{
  "norm_place": "pre",
  "init_std_qkv": 0.0312,
  "init_std_up": 0.0312,
  "max_seq_len": 512
}
MLP neurons of a small language model. Each row is named by its layer, matrix (up: input weights; down: output weights) and neuron, and shows model dimensions 32-223. Each number is 500 + 40 x the weight over its row's rms, rounded and kept within 0 to 999. Numbers have three digits each.
After each neuron's rows, "fires on" lists the tokens most often at its 100 highest values on Wikipedia text that the model never trained on. A number after a token or word is its count.

L3.up258:517505493500431473562534570481512544463455539425577524459437515487557498502456515529508534477463580464502513470508496430518518486395556494449550464522529439511476570418510514458538472419472405471502526486579496484486549484517462554520483443521552438491495530527490436516437440498495508530536509531498468495530464494506558487585523469494526395434504516495533503562486474425469493500475504487573537455535502490554589510528491491504581523448492445459513472450447485502456539462519522595524530497524525451549480479580426554445490499517524529500524534468498523502531503493531524559
L3.down258:404552525449488470481529498493456465573482485511535458510522460458551550491513515579430540496490473426494508501507549461539572460488510518512586507471484476490524518482477610505445438503478520539512485560596465473530452456521417528467452496481525534532491534451538483558498640503451527501422578462507477523518451558492481445556492482478525500472516528470469482501497503469456480517471470461520469522520481518446528502554493467508488508383466515505499483581464550489522494470478466472539457477453480526541538517499477592497520502486499504522421474473484473458510477537576497462
fires on: "\n" 35, " at" 17, " who" 15, " and" 11, " as" 5, ";" 4

L6.up663:547402502524524566525508469533483437402525536506438495534509433468491498507484530508496505413534507563475564496495496549583493476515470519505448490462367504419491467454552422446450502480488549394548575538474417532505557508473536481506553502412550520497524531471486487569557473495521482528523505475470477476538517490462591465548501493496538484506498468432445506469507490505494442487471463494467477493475534454552510534471440508435543500503448490456545545571503472517560489473472499529557452492545410533447503459403522556504459523535498542464545570514496414478478562561549489456
L6.down663:473521478492561491445496496469491469506492532555520489497508509557461506482509496598500530513488490452595516445520274474519429489522499471472566547489486538499476493520505500561561435583494489485507472476456459476488484527484494455494490512519492501476595638450477513480507467422456491476480544463550471521521485408502513492479474542461495479516511432472501481484518480495527481509507557487513475479516532548548488551538518471431502456514532501478518464444496473546569539487516441430558458516587528528497510472511543362531475537530521472514496528512600483485514493480520491517
fires on: " in" 31, "," 30, " of" 28

L6.up482:495477524467536547465495507458500591480529605476434529541479517541508434490475511578460472554517486519471504464484517496473496478452502457496515429411505528487478544543570470508543535474433528499513538561514467547575484490489466414440545454424489437491558538511469496550532457523460476442523452558458502531549459496419492515494513547540429482504432494484506539463474470552520505502472498553445489486501494495528500502508462508531632447636545480447540531521484530494516484554496552553490467427500423528451446509535510506520521477497522521433509556528507501454495498482572467421
L6.down482:502470577503533475506478470531543504580526483508480446412487510492508497471499467531514456515504458510523352488569478502574553437544467468523456488524521559567533496515549475512538485518460470536521419512415496496530550426461433513537483440476483532455554589487470557546475513452479529528526471485518486498432462467539531511522512482520572573552504474467449501511554475448490521396522462525511506452457408462570552494521530595495460490506548494502533459526499509489558457521481503470505456508490516485448553557465545478464432493481511486502524538515440490498533505461563589477
fires on: " an" 82, " An" 11, "An" 7

L6.up834:494555462556542500586428494477532502515496600499470487523443537531533506521462495512530474509544562499543463436527508526548467467445427492547535482466488545491514471507454501477468394437481425578482393525487603532515489428500530480516575457456569466527524539445464490502521479538542537449428434413469542516526510477471452498548533521492496472483504538471492460559560514495545482594462472467462457476425450481478508536489478485487552530477553464475508485516531503531557506518492454504515517475437467556467427489495499551524470498533533591507489476468432457495588465480518507434
L6.down834:484510488518472516457455542500462550518504534559524548589536560484446543552550544517516482555479537474516480411526447456489523532501492558517543496482446548490510500525454534535489504535514468508452497599497459560472500499505477495478526564543543527481466662469497485451546529482461593441554519516439514541445441492443468468593440482511512527544436600512506460511512448496505444511542503506481515477500518523526475517531572623432477483505529474441474554463436501476545502452493490451490487566506511439592453500554507518519481532467530488514466552441532528524473464494494450572
fires on: "." 51, "s" 17, "ly" 5

L3.up563:429482484457466485508586488494502610483519511441518533530396507499571377450458442594527428529550524458482477504508512499470414422594511509433502469497470550510527477476527476502544442489481493564503502452436488536520517518501521495478494458527434490497558520527559419560512415454552470510492490477464455502562548532530520502461496480520533495478471505504488530470486466520490470513487510444484527500475532442513491460507410487432546468586522454515545502502484495529617482537531506463468557422455437533467473428456487512514463445544505512420431468571502457510576529482471436470
L3.down563:523454500488494462472368470532547478455515504530518513575468465478447543445514590442470552510539518523529491553524546537505480654388529444510540509551461486484531538504575504476479566521512458487465516485527495488495499531537477519524539499425559501469488534523513510430517560469533528526531482529472474508483438492431496489471496562526533516546550458486571480465517506543440563463478400500491508460449524428513503523541542475477475509511567527433508567481474491514477442474464522547509483576558507453474459505498506458525518499473523479502554484436548577522478489494482464491
fires on: "8" 25, "9" 10, "1" 8, "4" 6, "B" 5, " Ka" 5

L3.up499:483504474518486499538563486507588539445524491503497460518526494527508428437477435461499467469457538501500508490484483427477430561501445519450454503458497544532457449418506480491463518448447473561458464497496451471443445540425492465575396509539513457418535540501615520523502458446524556509522537463479503446488545470571525506542517492501447557446419502553481514499585487445516474515519557539468477522524541456502522462467506537481516437495480518500491475525531539595510517548461508534418409447484512593504462476504501477487469534502514518601460460523474484517498536538500469439
L3.down499:470485555445478407452498473507505510466471512450525487461549438505473501545551475547530542506433490473490509504526457481472534470572499497650550606498498473517526535501562535529507528540511511508466486449550559523527495508536456517442487460503532542521519564482422495440451529535496505513435495506515496527500423457492483456538503511427503522568547474435484485521517520393480538489509439518583457476574528490547428469503547540478487524503548519534438574504581533449523578515489475516595532534458485489495444558477504466487488550520458437475539496474539461465497499529539510454
fires on: "6" 21, "4" 17, "8" 13, ":" 7, " States" 6, "}" 5

L3.up954:429545441493544558520541495516528561488525487494564473465560405476523436483556482525515429461489525473483494487492511482500473527474533488480478461496533494549457376485446524491404487504459501549571493473442484496369474495508554487490440486503448497476491536450550512494491513482507492554480508451456549450518553438526506529480488542503479515434491569484405501492561527559531479485516497529562516495449505482475498447525539502444551465535476552564487526531506577525520466567473516442472460445459487556563455436509469576497489517536456494510505413505495485481551515432457498475
L3.down954:501483540424476424477462532486520538469481496460442452511488473490536551467548521532559550443467443482449503429614513508513475577525535501478543515451500550506497555486463575451523478541470491569528485428543497458457454495440506524511532470492519540560492508558455462481509485511434458498497511508497499497507456454494501667482498474443488583621508427413529480507534591467532603486502483527519438546499451486587519512449507481479488454486488501504506521500558459426502500506440499515484565495525484501411504536416482587528561496502531468523491496567581468532485522550492514455
fires on: "8" 15, "7" 12, "0" 11, "6" 10, "5" 10, "9" 9

L6.up688:493441465514524472468523431489434526484551519458497527496497452493535512503555532492591448485384489572456499506567481513554485418545515528441477523494464450485549551478542530525487417510451507540541480513451494562440509512494539494468466562458498499449496527509464500524487520517485538499522552514524454441477406554450580522453544553560508553518427568557533440508471512541465473554415546479470438567430493533495555499513522498444483440541453496474436577589481530528545457519525465476576474497501499457510481496396563546574504496508505490469485575514463511505498496483442498531
L6.down688:525489491517495466506544533517475473519451494533483489520542510550513469427494529513476534517462519498527498473537154505457504514492499512515517502516502516498439492576458470490525538467512486493448508455477496486559508495514488486530473521507546511508554716495526578516499551458475484555496484518587516515525501500482440550563468436451465456517546468520505508503482481470516491475494516526486558462500518512506473472492521494507489436503496483552498549460474451465546564522464482525431489475516531509530517483546409464456500517512514506557474489467471484529521523500457567476
fires on: " and" 69, "ović" 4, "'" 4, "," 4, "a" 4, " also" 4

L3.up607:508452358562523532455521521519431453483511515481465589449473558471543462473549503498528529511420479539533503454518546495455460477499501459520487560474444550490479461539533528437471475577497502527569498486437499480516483513525584521479505529444435494491508517557443458549543513497503519482475471534491504490490524427468472481440457538469450485458446516511509455480486545497510440529499469464440595415506486539551429478507566499470549516552450544512449472559500494501513432535478594457511543493488543480558450454505525464502452470549478521506505548416544522516520416459488540449
L3.down607:485483525610461558517519468556424505460487492499453517453487594546466431519514552537425473534518520532498488540523514454491540560522519558535441581414542503490519458516593484448419438474469474520489543455499521458468516490575513506510469505450548493481469517505454477509501471471478509487491500511492415485513387522560478522488477482557603483541477516445460529488554537443454490477531475543467464517483446512412551515447445492476487476535545458516488540520457515470529454479551526550456488441531555565504497532502486499513479495503521449508497606465508483417492460524474538515
fires on: " c" 42, "N" 16, " Nov" 8, " C" 8, "cc" 5

L6.up465:479520425509539523541467481501448478547539522507511406492453526530505559487506526529610536486473499545488529483492499488538470466490536433463525463529501529474483487526520541523428491554454421546466462492524514483521543610565576473537542530476497446424542521484507508513545490456515561431440499460523568467492448443489501382562536562522468458516530483471504503503513498471535500554491514442545486515477505496507422485504525518470487440514501504510469450492493478575457540543485505577512447487491471482504453511447465512513497507474520580450502450531440476477558454506477559485
L6.down465:493509485459462511442478555444506527499514452505491497507464499488525471495516518513539511499562492464480488501512351616415544426454530495468422502505507468456560523479452472496550549568509504546459499463552472560508452462502448491507503442532484539474500594528506577485527584472482464511497455429505465546554521461464475475509526437468493512520446475444500508473488454579524463483458480584531547464494442524530522483489492590508489521577523512562538603465464475464461501498438486435535499517506534494453574530517499483489529531506497473517502519536538519502442493565472500507
fires on: "s" 57, " groups" 5, " names" 4

L3.up599:444512491452466474504517488500510509482535546501509521476473478451540510615564549509466497423484607524480510469485491459548504485496516543409576458477412487493507524453518547469496477486457463478592435526508558492467522511477479540431519435483476461472422529468429513520501471537513511506519493435506472503497452468401584517434483576501509475415563535468483473503448499531457477504500515479525497457558535490536533488497502466476599553443463484584482532575560540564481516582504439493593561475473485445491511495585468532507512472441457517491463471538507539482512441485517466567
L3.down599:471480468527455523496489527500502475509488483565506500457486517483498530545507504497539552518496531444462457518481466471374506504528441453513432539508493551490495490537491480496530510624559593513393489501478378458590433567534449466515539494550461495447519558509490502530517574517554510478430470492515561478520484520501461454502488413541516545512481559517457494447480520514545530579479458519462509456540472512462536509542453462488471488476560474523507491545524547549521447464455512543527488495490462466472493546490578476481506503544575520475599518437514469474500526514502502445
fires on: " and" 35, " has" 34, " had" 9, " or" 8, " have" 6, " is" 4

L3.up889:429474470535521547499444480493501522414527581487484486558516502506519526504433540460525438498575508486438551447458488546445464500460443519501463487508459591408497493561498525538477494516550515445455483563523422529479436501508598532470519507436553504469468533485502499477457448478485470494566490518486491441510498522505521543478540458520571414520433538453525432481478524516490441430484431444496488557376530507523565513423456518498594523454452525527517525464542536576521517482457563550494508511513496439458526467417545551492487535528505526455547521530529458511516514521491525508
L3.down889:471467517538533519461512473464448506511528435486510581471466541565549414456574497507501458518516529496582482579526398490557529532443548508525545446541497486498478438532429514518530460508525481542546479476509560515467518464466548452489533475520458530518523560500547485529503599474506482493460454470512571530470523467529509512623512555537418520579514425458464576516539468490486512518506518550493611467528469484513398523502488459489430521544594453476477496449443500495481477483519457483422491498538508512531478503529436464483453476528498453463507479492461575466484497446484514522
fires on: " in" 33, " the" 17, " of" 14, " on" 5, " Puerto" 4

L3.up523:473478463549559486491472489459506510461514488492488607555508547457456466536571572449486485532532540488457488392505500523535455453554490498505504592488520547470493489481528525559536466477507486514472425549523535437466515565414514464464544489530508417448470533490480485544552440518549494569567535577431420515495500486407520511521517465517471465500441477458501463530496537478494503501490545529470454510498491532478564455503466503485512538539501478490416513543534500503512485604484479469504552428452468467470506435521460533513553503551576484471568454456492531484506503476539446397
L3.down523:525473500545493482483557496515452499474464549598542485441489576470561534494468548497519444526502558501400512526536433504493480583492426500485523437501480440546487528513508524582527494472409489501439489462372563552410538479479472497564544491500538518503463532494505501556497421552452462541444506491499473506469501502486494498468476577526507547467448516547493502544538470539397479521517459540520522467570472487505486472457465513460515454522535551397455607452475507495490531535458492540466524505528508531564482461484513461517492500504456490523484548528464458413488495494537477512
fires on: " the" 34, "The" 22, "|" 17, "=" 6, "Career" 4

L3.up1022:558388452524471510483471441521483526441563503483536509510524524494480504494453538478511516522466526546537489492504490537468529434526541577482489478515483517436494481479530453550466498511428553479505466590490493533508549480491554520444598543492611505482466546504474503537509421453457540522516546585453411440491485553508535560472468564485537422504461544448485445487498466462480471446478526449466532579515584519519579517504450536478524453512430521446532457496488472481544478494435497545511446426514435432541483486489518564491422552525550513457459583524471477485484531518478528530
L3.down1022:517554562541485517470527529537463443516431525505464562477530495593475470489569522538526483514459475447562483484565431475473604498501487454541482483559451418503485506487501556462531501525551453530498558503550576509471537481427424477481473458473487519422538585565493534577515485479361474500531461508509486520502510453485464560465516511504466456477491500513524527459488516440479538520511515558494511479535520522435436506541402532489504426514513479411513520453570510458494550525566501464444484516539475557553468523543549515525459522475474579435499531409472448505491497428507518495
fires on: " in" 62, " the" 25, " on" 5

L3.up702:521494456462571482489492477518558521459613460514485547613488446483520491480463453475510441485494520485540500485454514474492473471486508539499543465465448488548476451531563461560486552465483503551557456488445455489487510560483501468508522470566448491461478546457524536546600439428482502548515505472477484518481552471514503537419466506508440478455438493578461433524502482460494485455485541520471480439539584469498545469473464517462536445529468521523568461556504560544560500582483461404452439438510506555489423480507530538504424463552492521570466418505462474520529493490458472501
L3.down702:438507577461499501497461513505536527482485481438510509526512492430509471463545494516523488519493538465507435510523470539503464514535536537538586544590509462481536569529541498479497492439544427523530438487491561547499474558537505474428533523551428528504506591457468517434479514421467479494493499499530470505478468542446444483505547493506482551525494424478455529549473494492475612469502506543585476584464479467551471503532547482512488484500601519509461507515533499395504558590473480494544519586519435448489486528497397544495465569443444439509493401523481490480504517492526500472
fires on: "8" 14, "6" 11, "7" 11, "4" 11, "9" 11, "0" 9

L6.up220:472507455483476508533505539511485456505561559529475479488474517498570516445461527528479487433497534571437511434482488541495468492490570448551377442487484461498498468432527501534426507561395497492530440504475510506576444561544522481531565486501540452390512533453534511530502440540513579523425423453483496519570467528515457541532533510516571524500508520445552470441436487461483466472470497497459545484502496444518467526501497516444495479497503474499506546529440547552536480512475448541494473519507460501397480502546473564517502516597489520454540496525533489482538545507578450446
L6.down220:559515478502402542409510542523472536473482419502476516553524527567450481489524506462442529510493450510495467581482293446461498484510482486456427550509550538546434503485504486486523509562532556489500562459490487497439480507512501494487549498508492521560525624478486457493522498429471485438465506577521534522476469539482525501512524516487480540525516566519487512550540472549480498556519464584524520478475452528501466474495518567475541478553538508480440530485523440482505506487495527507465562512485504438532539483486504504502515522484535514521457567482540565544456535458555568505
fires on: "." 25, " |" 19, "ud" 8, "ed" 8, " married" 6, "at" 5

L3.up980:439508455504489569477514513542486476483504550473480500463526586523611396415524492425533527504524495543505469460461526500593501467523453520508552485478497597517466498534571412414483516544491483537528483490414455480422509513510502461518477454537465491405513557550559499513582448403510471504474459493477482453537540434422474500460484515525516527493497495501454483497529479469487425520498552494453500438515469484472521514527517513480533534543547467501565462523549458520551383510510485507445475493487462485488423437494499532534490427445461518465502484534487529543529470415491491482
L3.down980:436467502446537465484503564525511477477527521513485507451491468560523513423483518485502552539537483452616511429531532502536576519539462443571456460486546573545528499509520486444457516434468529561507474462514523452499452532437537431509485454579439467464478588516497516481561523467453559520483512479475505477490540475481547549498477531501427563520437480543451584569481488477440530558548509578495592476506449452497478539534410519485491537488538481448552484445460496493504471445485460512433485494516494452496519481490536429512535487521538514441500452484570470483514438560496488526
fires on: "3" 20, "9" 15, "4" 12, "7" 11, "1" 10, "8" 10

L3.up615:535433480485415467518480465471544544457438445500540483532525554487473526558473549467488534484539530527533452474506509579538450528436440561471543571470536507462487485462504517482547463447515490498458511570490470465447528505412510515483484499513566487525470530554513452528525462505545507517609498496482496566450524517475470507552473467536529452463494494475514411461509470474519470504465518494452490550465524522599495472552504479499565556520473516440463420479486517536458520475479469503440530424467455480519481440487491501495498497601648521514487595450515502526477508500550510469
L3.down615:472575464506542524430546495533501472516478545537542543441498457558485482457519453437562456538483453539621483524544416484523496484478540505532521423506415541630477529470505494538452639595468552482487510537509507442477557538435493459466569485524477472498523528506474458502477497485539460493496514568478508488520481451471517458438486516539462599543442551484563481507518509565484506466520469470523576489589498530540500509498445520498433399529456508498491522447488435509498532498543508442469498512528554528498548478550484499517400547505473466486441450501528609481490530486489524457
fires on: " the" 39, " H" 13, "tr" 7, "@" 6, "The" 6, " Boston" 4

L3.up282:530503480477567546560568548475471532510567538446508470499554570550494372476476455487494474470481468506526465456555525499526466540554555545489524470498528515509421521488506456497452481459482455459494477438402429482522541485555481447558480494481484499489512499459535482512509448431469492545489546498409448475559501450487522540557461479485482497503523490521440561464479478518492478461539529488495547554516514452454558477518462527396501466496467487596549438462492451466584475521471533471499440519535487477527491454479475497544489451496544530466483506550447450500578541448409516490
L3.down282:523521475500466497461464503491494464458505494499513515434491495527535588509499573497482505465498483469553524567443515482496498495596464495451476485536485530509508460527497529525593484538452566526417524500487600523466465425404480535491532514486489487442538427509503478495478502512449477491432465463499551439515533467521464498460509583595521567513481460498469539521530474548475524549528516570471547490487490518447403571475458478493470468569487472511446583454471537491448504457501482531474564516492544499447457497462519376483501484510532456460561504503514449543491512515525556497
fires on: "9" 18, "0" 11, "″" 7, "6" 7, "5" 6, "il" 4

L3.up816:538497498432409475518508505469502482517464514497575424448481470488532514519431511486451527508427594538469487459481513519521539471426476471519505482526492511518483606528492457476493498471466453447556548491518554470447568468477516533483504490470537491506460529509445471517510413471495508503501476466493478457536452524495520531527507453458531371437540562422492492521468386456477520501471496480587550543560522486536594518456515520496542484437418556440529458486433532497477502508444519583522520458456515498493528475524490559471486477485538554520477529532472483480492478535515586548
L3.down816:484540520442489499425449494471481460536466452521478522490502497532543539458563514516474489501496442444504501536531502475520486553534514544488588441510515504571543512504503536435495490550529459514470553508541487496541520477538460486432434548454445539514516539471616529477514642474447470470492521510515494519495484492457501486434479473417514522438525503517486473494453497490441506434492483549514554467478563476398522507535439506477532477487510541542419464512502519499505532463547446440427497514447527564610557561457543547507537517427480472556558545380448499425496518460473516523
fires on: " and" 72, " that" 15, " who" 6, "\n" 5

L3.up910:390429429472518607502539505501443557510492514479548497524534528518582414449484486485527474508489495517508499500465545533572471420526448491494552499545493601521481501551538409514474496513535501534554503470413475525468502475574528454491500483553477490468510536545551503493508430430532470510519478475445475445515551446463497511472459543496514568472510485463495521528497421501495386525509519464471543489490505490440519496501497506433495528549540478541586475479546496532555470549448507555461495487469490552497455376439454531534483395490518499470463462577496493540563543466471465475
L3.down910:513482537457597459457445528535540489445601485498484566464508468491447544453486499477503576534504477453572557499568472551456589494464510427536528508514537540541527433519485484489543524539488562513506501461542512422429490573502449460485491507501496559460482494482480466481529492524467500488401444449473501464511578483468558543519483524487419550534480430516526624560522533470471487552535495579458485476510481537494482518506445485516487543477503506458568501466470482504491481426505437597428523511518519423472535474461614436510534532537481481451533493431578478500501420500455467518
fires on: "4" 40, "3" 19, "8" 12, "9" 12, "2" 11, "5" 5

L6.up989:492460501526546501574466488488492571467546614465478499474441465553503421458495567520500448543543533505536533474458496595496488540512530471458475535515495508470447508518432464519540517454488529464541504528443469501458408494529473397502447545438516490526530557505523527454491477479585508475496498459417466499492479496443507457594519529619507484466449474503552443516489533487531542554460452574462528425468438404525544475539540523523499424464472473520491489498511480498512514520477494499540490475480391511482450465484536477471476501552585506479498479482403499452526484460573493488
L6.down989:508495512538489493441430516456491489490494506509506469559530564525450552516515499484464510502507490466515546533467600522504519469511490545487581549510450499524465533524531516513498456491508540495524537505545519528461436436518384576496602526526517485544496609530429524414485496540521536509556447454494495508483494491469572489542522536522461462484504467474521553437514509487488370449571520513481467484515455563436498472488471545504478531556529426525524551472489503464499498393505460559503515506495501509519454469511511461522496509510469529528427487516576478510474529497514449541
fires on: "\n" 43, "===" 19, "====" 8, "." 5, "'" 5

L3.up154:441571467589499536477517524514517474528562500531549591535499524492516527508508469488539535406477511507455519473504499495538524485417448525446599509507459477480521488529557554490530470550468439531504473530441547409407542508470518507518546529489490506498476514513542475518528482515568458554498508506489499431529532500488530450507475535510474468451500475468389460512550562465530495490491499522454464510448529552578520443445525484476533525437483495508529554493542560597509470511535512541504506501474450532466468451491482466524508513568527509474632486474442568473497423482502476497
L3.down154:460451506487517469506476531544493543535513527492542568502489492541482564507509501487501544514450499533458472482577524474453546475570548457536469477506478517499558510552558539557509469554522449529434488526449482484516533546528471452504394475475467571517537567567516522467367496544505463504445435532498423504487525496539455521412507499470534514511453444499491456521494436494453465484510441473472418457559495597528467532463530448498515534458484543507496514561535569508465490525526479579513533540522454504526506531474531511513513586490554495445470491528497445525519490519492455405
fires on: " and" 38, ")" 15, "," 12, "2" 5

L3.up234:510561480479555474552527500498523462476500495504552526443458530468517517486459473569464468494402550481487586476458485468504474530384478490446572498526439472476491567432519512530495459477478439440501455587519525537509515529519510527504565539461453507453490521552466385554504420465550507526495521564504465510526486497468622484545494445533527419498477539453489503469540455492480511455447481480521523483481517450550540432495513462491558488375470416533464485542494547622498517526498547530535469484519488533549542477553488500480472483581519528457529474424473456478497482596481500534
L3.down234:488512538474483517453460486562442531534483484521519506471502548428551448491538510544534471526462496444501453534503500472526494429508493479520553558407498522496522528441478552497469442498528398512525471552537477528540524463507527490539529504426458498538471543459543475534537532448501462450477528428510478585512503508484514453525489520471543498553487459436374447509583517482443486530490389514541486551524501401450536583574589421473510550531523508482561466618487575458510457532483458495511525495443453554526497540549437564498538483502475512514431484549432509487493501493541436513
fires on: "," 60, " time" 13, " and" 7, ";" 5, ":" 4

L6.up937:476502541519541534533596456488530491531533466511462450502536517526537427504526499527526483488499492519512417438516526525508517524474462488496451545480468430443497460488555473541575529429504461483553459562555431505479466527520442469507443508481536442567452535506450519512455495571487491491529431503436547461492443446489501503558490544585488523425371490380495565493542482459499483515523516532460480396488534426547526522515459485493514525548454550416504540511549506452485482514526506493408486439531469511482510555544456506517529546484524463507557555457490566488424493497553462478
L6.down937:474463487450493540479557495474512461491563465476494519423494531491469561469475455505528521532533471513505472496437511562476514451512561450513509552565528547539501520526499466488537421491501461474533509510511506511540540446461498501432576532542553485499467603471444546501629500508581478465526498490398530497496415481560523478509524445508493435452550504545531577454489481504560435545482581456524511502486498490587554511546536519517534583472523502525516403443487589490527436552491477477502507520473556516486458474445423520394446528490463554456494482541542514545519458485549498521
fires on: " an" 43, "the" 13, "An" 9, "vo" 7, "al" 7

L6.up976:557487465514469581556558415531586596475478498490520539444551506463506509489472522570496496504472483504508492494400488488521489480441398496473451428402504508509513511458465503499472460467474526455435478505507498518470542486438483500498582624462563519556478542497462489507502498559542526494442526524480521469474484458489553487511539542544565465523473518538450527417521457450471492491441477555498481459488502456495573471471492494474578496530493489560442509551570571447534474498494574552479484452506490589502472495515502507528558517461499507494510558565494519443529496476508498421
L6.down976:526489456527510461544465503490513518503457389514528544515539524470508487465530472446499478472501512458446473477508287520495477450502554526487529481554454495538460534406580485536482529504494457551521438435494523506475473504470507510508494504594481518514535656473480512465455499501437465515473487471519491516555579489512508515472507463493491609563467489479490431552559484517487458474513519481556512503538509506550555538558541475455456493528493516552548498541483494540517526567517428449525424583500461452486535426522480494513484507451439444555500448506530452518461509459535467484
fires on: " and" 26, ";" 17, " he" 14, "," 11, ")," 9, " an" 6

L6.up741:491561506529466521459567536534451443465514540535517603507453514466481514546525517492517479462405444529497480504430524481479438483443399508488431568415473544431421512452568570477510445531517455530508509548447496487527460516565565507505532466498459496548502529502428504531515491557454473453491583531466514552486441488510477419491472534501500490506461532567437461441532553503465497551514506483456555460535462542542462462459513528469549458500418431484547509542468485491500464456516522471513540465484455450534451519533438406519504538557542519511566528416515502487477500491493509493
L6.down741:505539578548492527454557482498540474527552483502464463451444513546435405507470493564440455496523536472492519507521539491501479441432512509516442543451442525533524458487560567508502595474566429548556528467487503463518490580481540484560543496466509524545438474555453485468527491535474585453456480469449453493511450508561494513489547428495506523572438429472494473467427472480487502488501518536480463530520448464516443520459482486498482472542510451494526530484499593517527441538528547530493512469485485515499465506495535476522469476443565475538514489419492389483426439490482441535
fires on: "C" 34, " c" 19, " C" 19, "|---|---|" 6, " medal" 5

L3.up353:448518487429545519511486500550504494447566515560422488496450495424503564466520490519466515497455495495521516451490493532487508511528423454497508504540444537481504489576471525452507468524543464479428453520504530430499521486549471545533577513500517515423468533529504392548542504427538481486474538522512459455510505447439591462471497463598449549407469477522454491507533529494462433521450556437456455496511564424505516443487505485522590538413486532551470467466475588571497516544549559552506500504513514546479503433452452488494541470524544507519523475473544498532498457538473521472
L3.down353:529477500488502417450533477498521519564508509479569533520537417506488481556465467494462478503502511486421475532513508510462542440533515472521561538472504531484527493505519468480562480511536435486520504525480533509450508416490522545460510494505529554605523510457476500461490488520516506504404530473491441489486476530500499471476477464458500475509583453509444484458502480484546466513484523460568450625434512566565522532428518479508506569470467444481565526498593559490531541484495554528546524502519487551491457515543506546501459398564497469474467579640523457566494421568558474452
fires on: "," 37, "-" 34, " the" 12, ":" 8

L3.up677:488575396490504522507524409501554543523493506440587515548558468495470455498518490449544480484420480500473551484434503510470470527451519561446544549516559492520445435475533533515391498465501504508507544547476445465412499561560522470534475492488472528521521556475547549450486405497471491537525536402453563458536525443518530531483491523481515480483529502531441522543547553466524552510509547530552451491467545450479530448469555500448534436495512530512463473476526554500490453536455481466461446445489468489606437456487480572516558504492528514555492469480488407498521527489417503520
L3.down677:448479528396502466498485529513568508461531474527518478514487500518526510510491471556534563501495432371565502441526541483518494579518447455453499454482432612513512598494487522499505478530508581555493495459555466492521453522461533504495547513494517587522518570504525446436482518515483523480474461483504569518503458429484518494509512482441515565518495491462557543511466571501520555500462482522485433548490473453549478531448509471501507528432475483553485533474542511458534524472478476548518543501566514587386486514404490453489527526530491462474495514514547392508478492525511428438
fires on: " |" 27, "0" 14, " States" 9, "6" 8, "2" 6, ")" 6

L6.up825:465561493547515499535484519455443464511497550507512546578447548582526503508454450511510443480531498508489472497524515479507502508454492450524532498449446530525515629489496504568542475437498411490460490557451516453478584551571491454550572543464545408489497523540511454449530512510567483509569546481446487509486537399426597459532430461517408450499482533487443541504479498476498516465500499521498515551511541506446490538482459450416501521531493493484457474458488421522480508443513477507446497511482500510554494485570531527473503489440560498512581514435486455506455403569518430499
L6.down825:524442465483487541416471510490545480507538524420520442492504544488541489483517550474578491528506473462473529489508386513514491489527500494576498460556534529448482409502492601501531475411494488541420541533453502556570540490511477492524513533452500491501481597479473526522510437523524491495453481490514504491556471525471463570496473521484486492473529489525489503607491428514467533502501496506459474439517539455494432574534543417485509489533443510523474467425475526548484484560476486533466543452538592514564462523446560478569577489520476528367463461506556520468462553432493470494
fires on: "9" 31, "ry" 10, "lin" 6, "on" 6, "or" 5

L3.up367:471560456468498522531500438523529507521560510441532496531516474503546488596557556566536492367379500507474549474492499558511483496409448519453523538447431455447505490449493555489489464568503450504573461476460512538441554520509540526491523538451513506606440520478494486529521516551481560513487533490492583531511495505528501503472489484495486426375514522460447485511544540466503448443469485484515477526508554478558498471462495452456534551519476532549488484572584577501517518473449481474519509460511483528500466510494457554526496500508540554475522486483485497493521523527472373451
L3.down367:526468539546481550521471481533513519539420500471526571521481503552522513586554528492479532510444454460488501476520469453461542537499542508510455501495498470470518502470539458461512536575550585475447473439495393514511527547519465474446421513489557511488522559562512502415456464643474532482497507504496454478535397524441490547484523412485507529496554517535563507443518527508481542500491483502481481468494425542482550504577474423508481541505542452466520464627517569505502475528507477573500523504506495472553543472534497522510512503512460491449514542454485442471530486433504460496
fires on: ")" 44, " and" 25, "\"" 25, " or" 6

L3.up603:441480475504549492531474479453547514495543556558498446461418561524539459424455471514532506471523537505542461472443523445542434436525506416502477424546460527558488479503504392482508494490532476527553470476431476527490505574378560415554532487547516467457510533496578494541599434465544486542523539523429529467507555495465534500445512521497466474470488534494491432491483439470482433458472519479476495509551563464454480479502524487464521484455476505448484470575526443510589509541486439449466477461433517539492457434487513572518404433476480482513494441519447561541560483470470472479
L3.down603:493476548519468442510479500549538502515546505417503555480528427486487523462547551511455509467466566474468469528564525554515490567522549567606521547528525483497487449551540444514530473490489414488525481511499494556494506522478496490419480479434467517502514580489470503482484464443462447513490503550479499494537443535536453514476494492514540511456536453558563542544458587553491594452517509453500444528499476409523454451513485488477485463465559525516429445454529501461557457583498505487590536553526441466472481503475450507533447549432444501440504409462463503491517560563507501534
fires on: "6" 20, "0" 14, "8" 13, "7" 12, "4" 12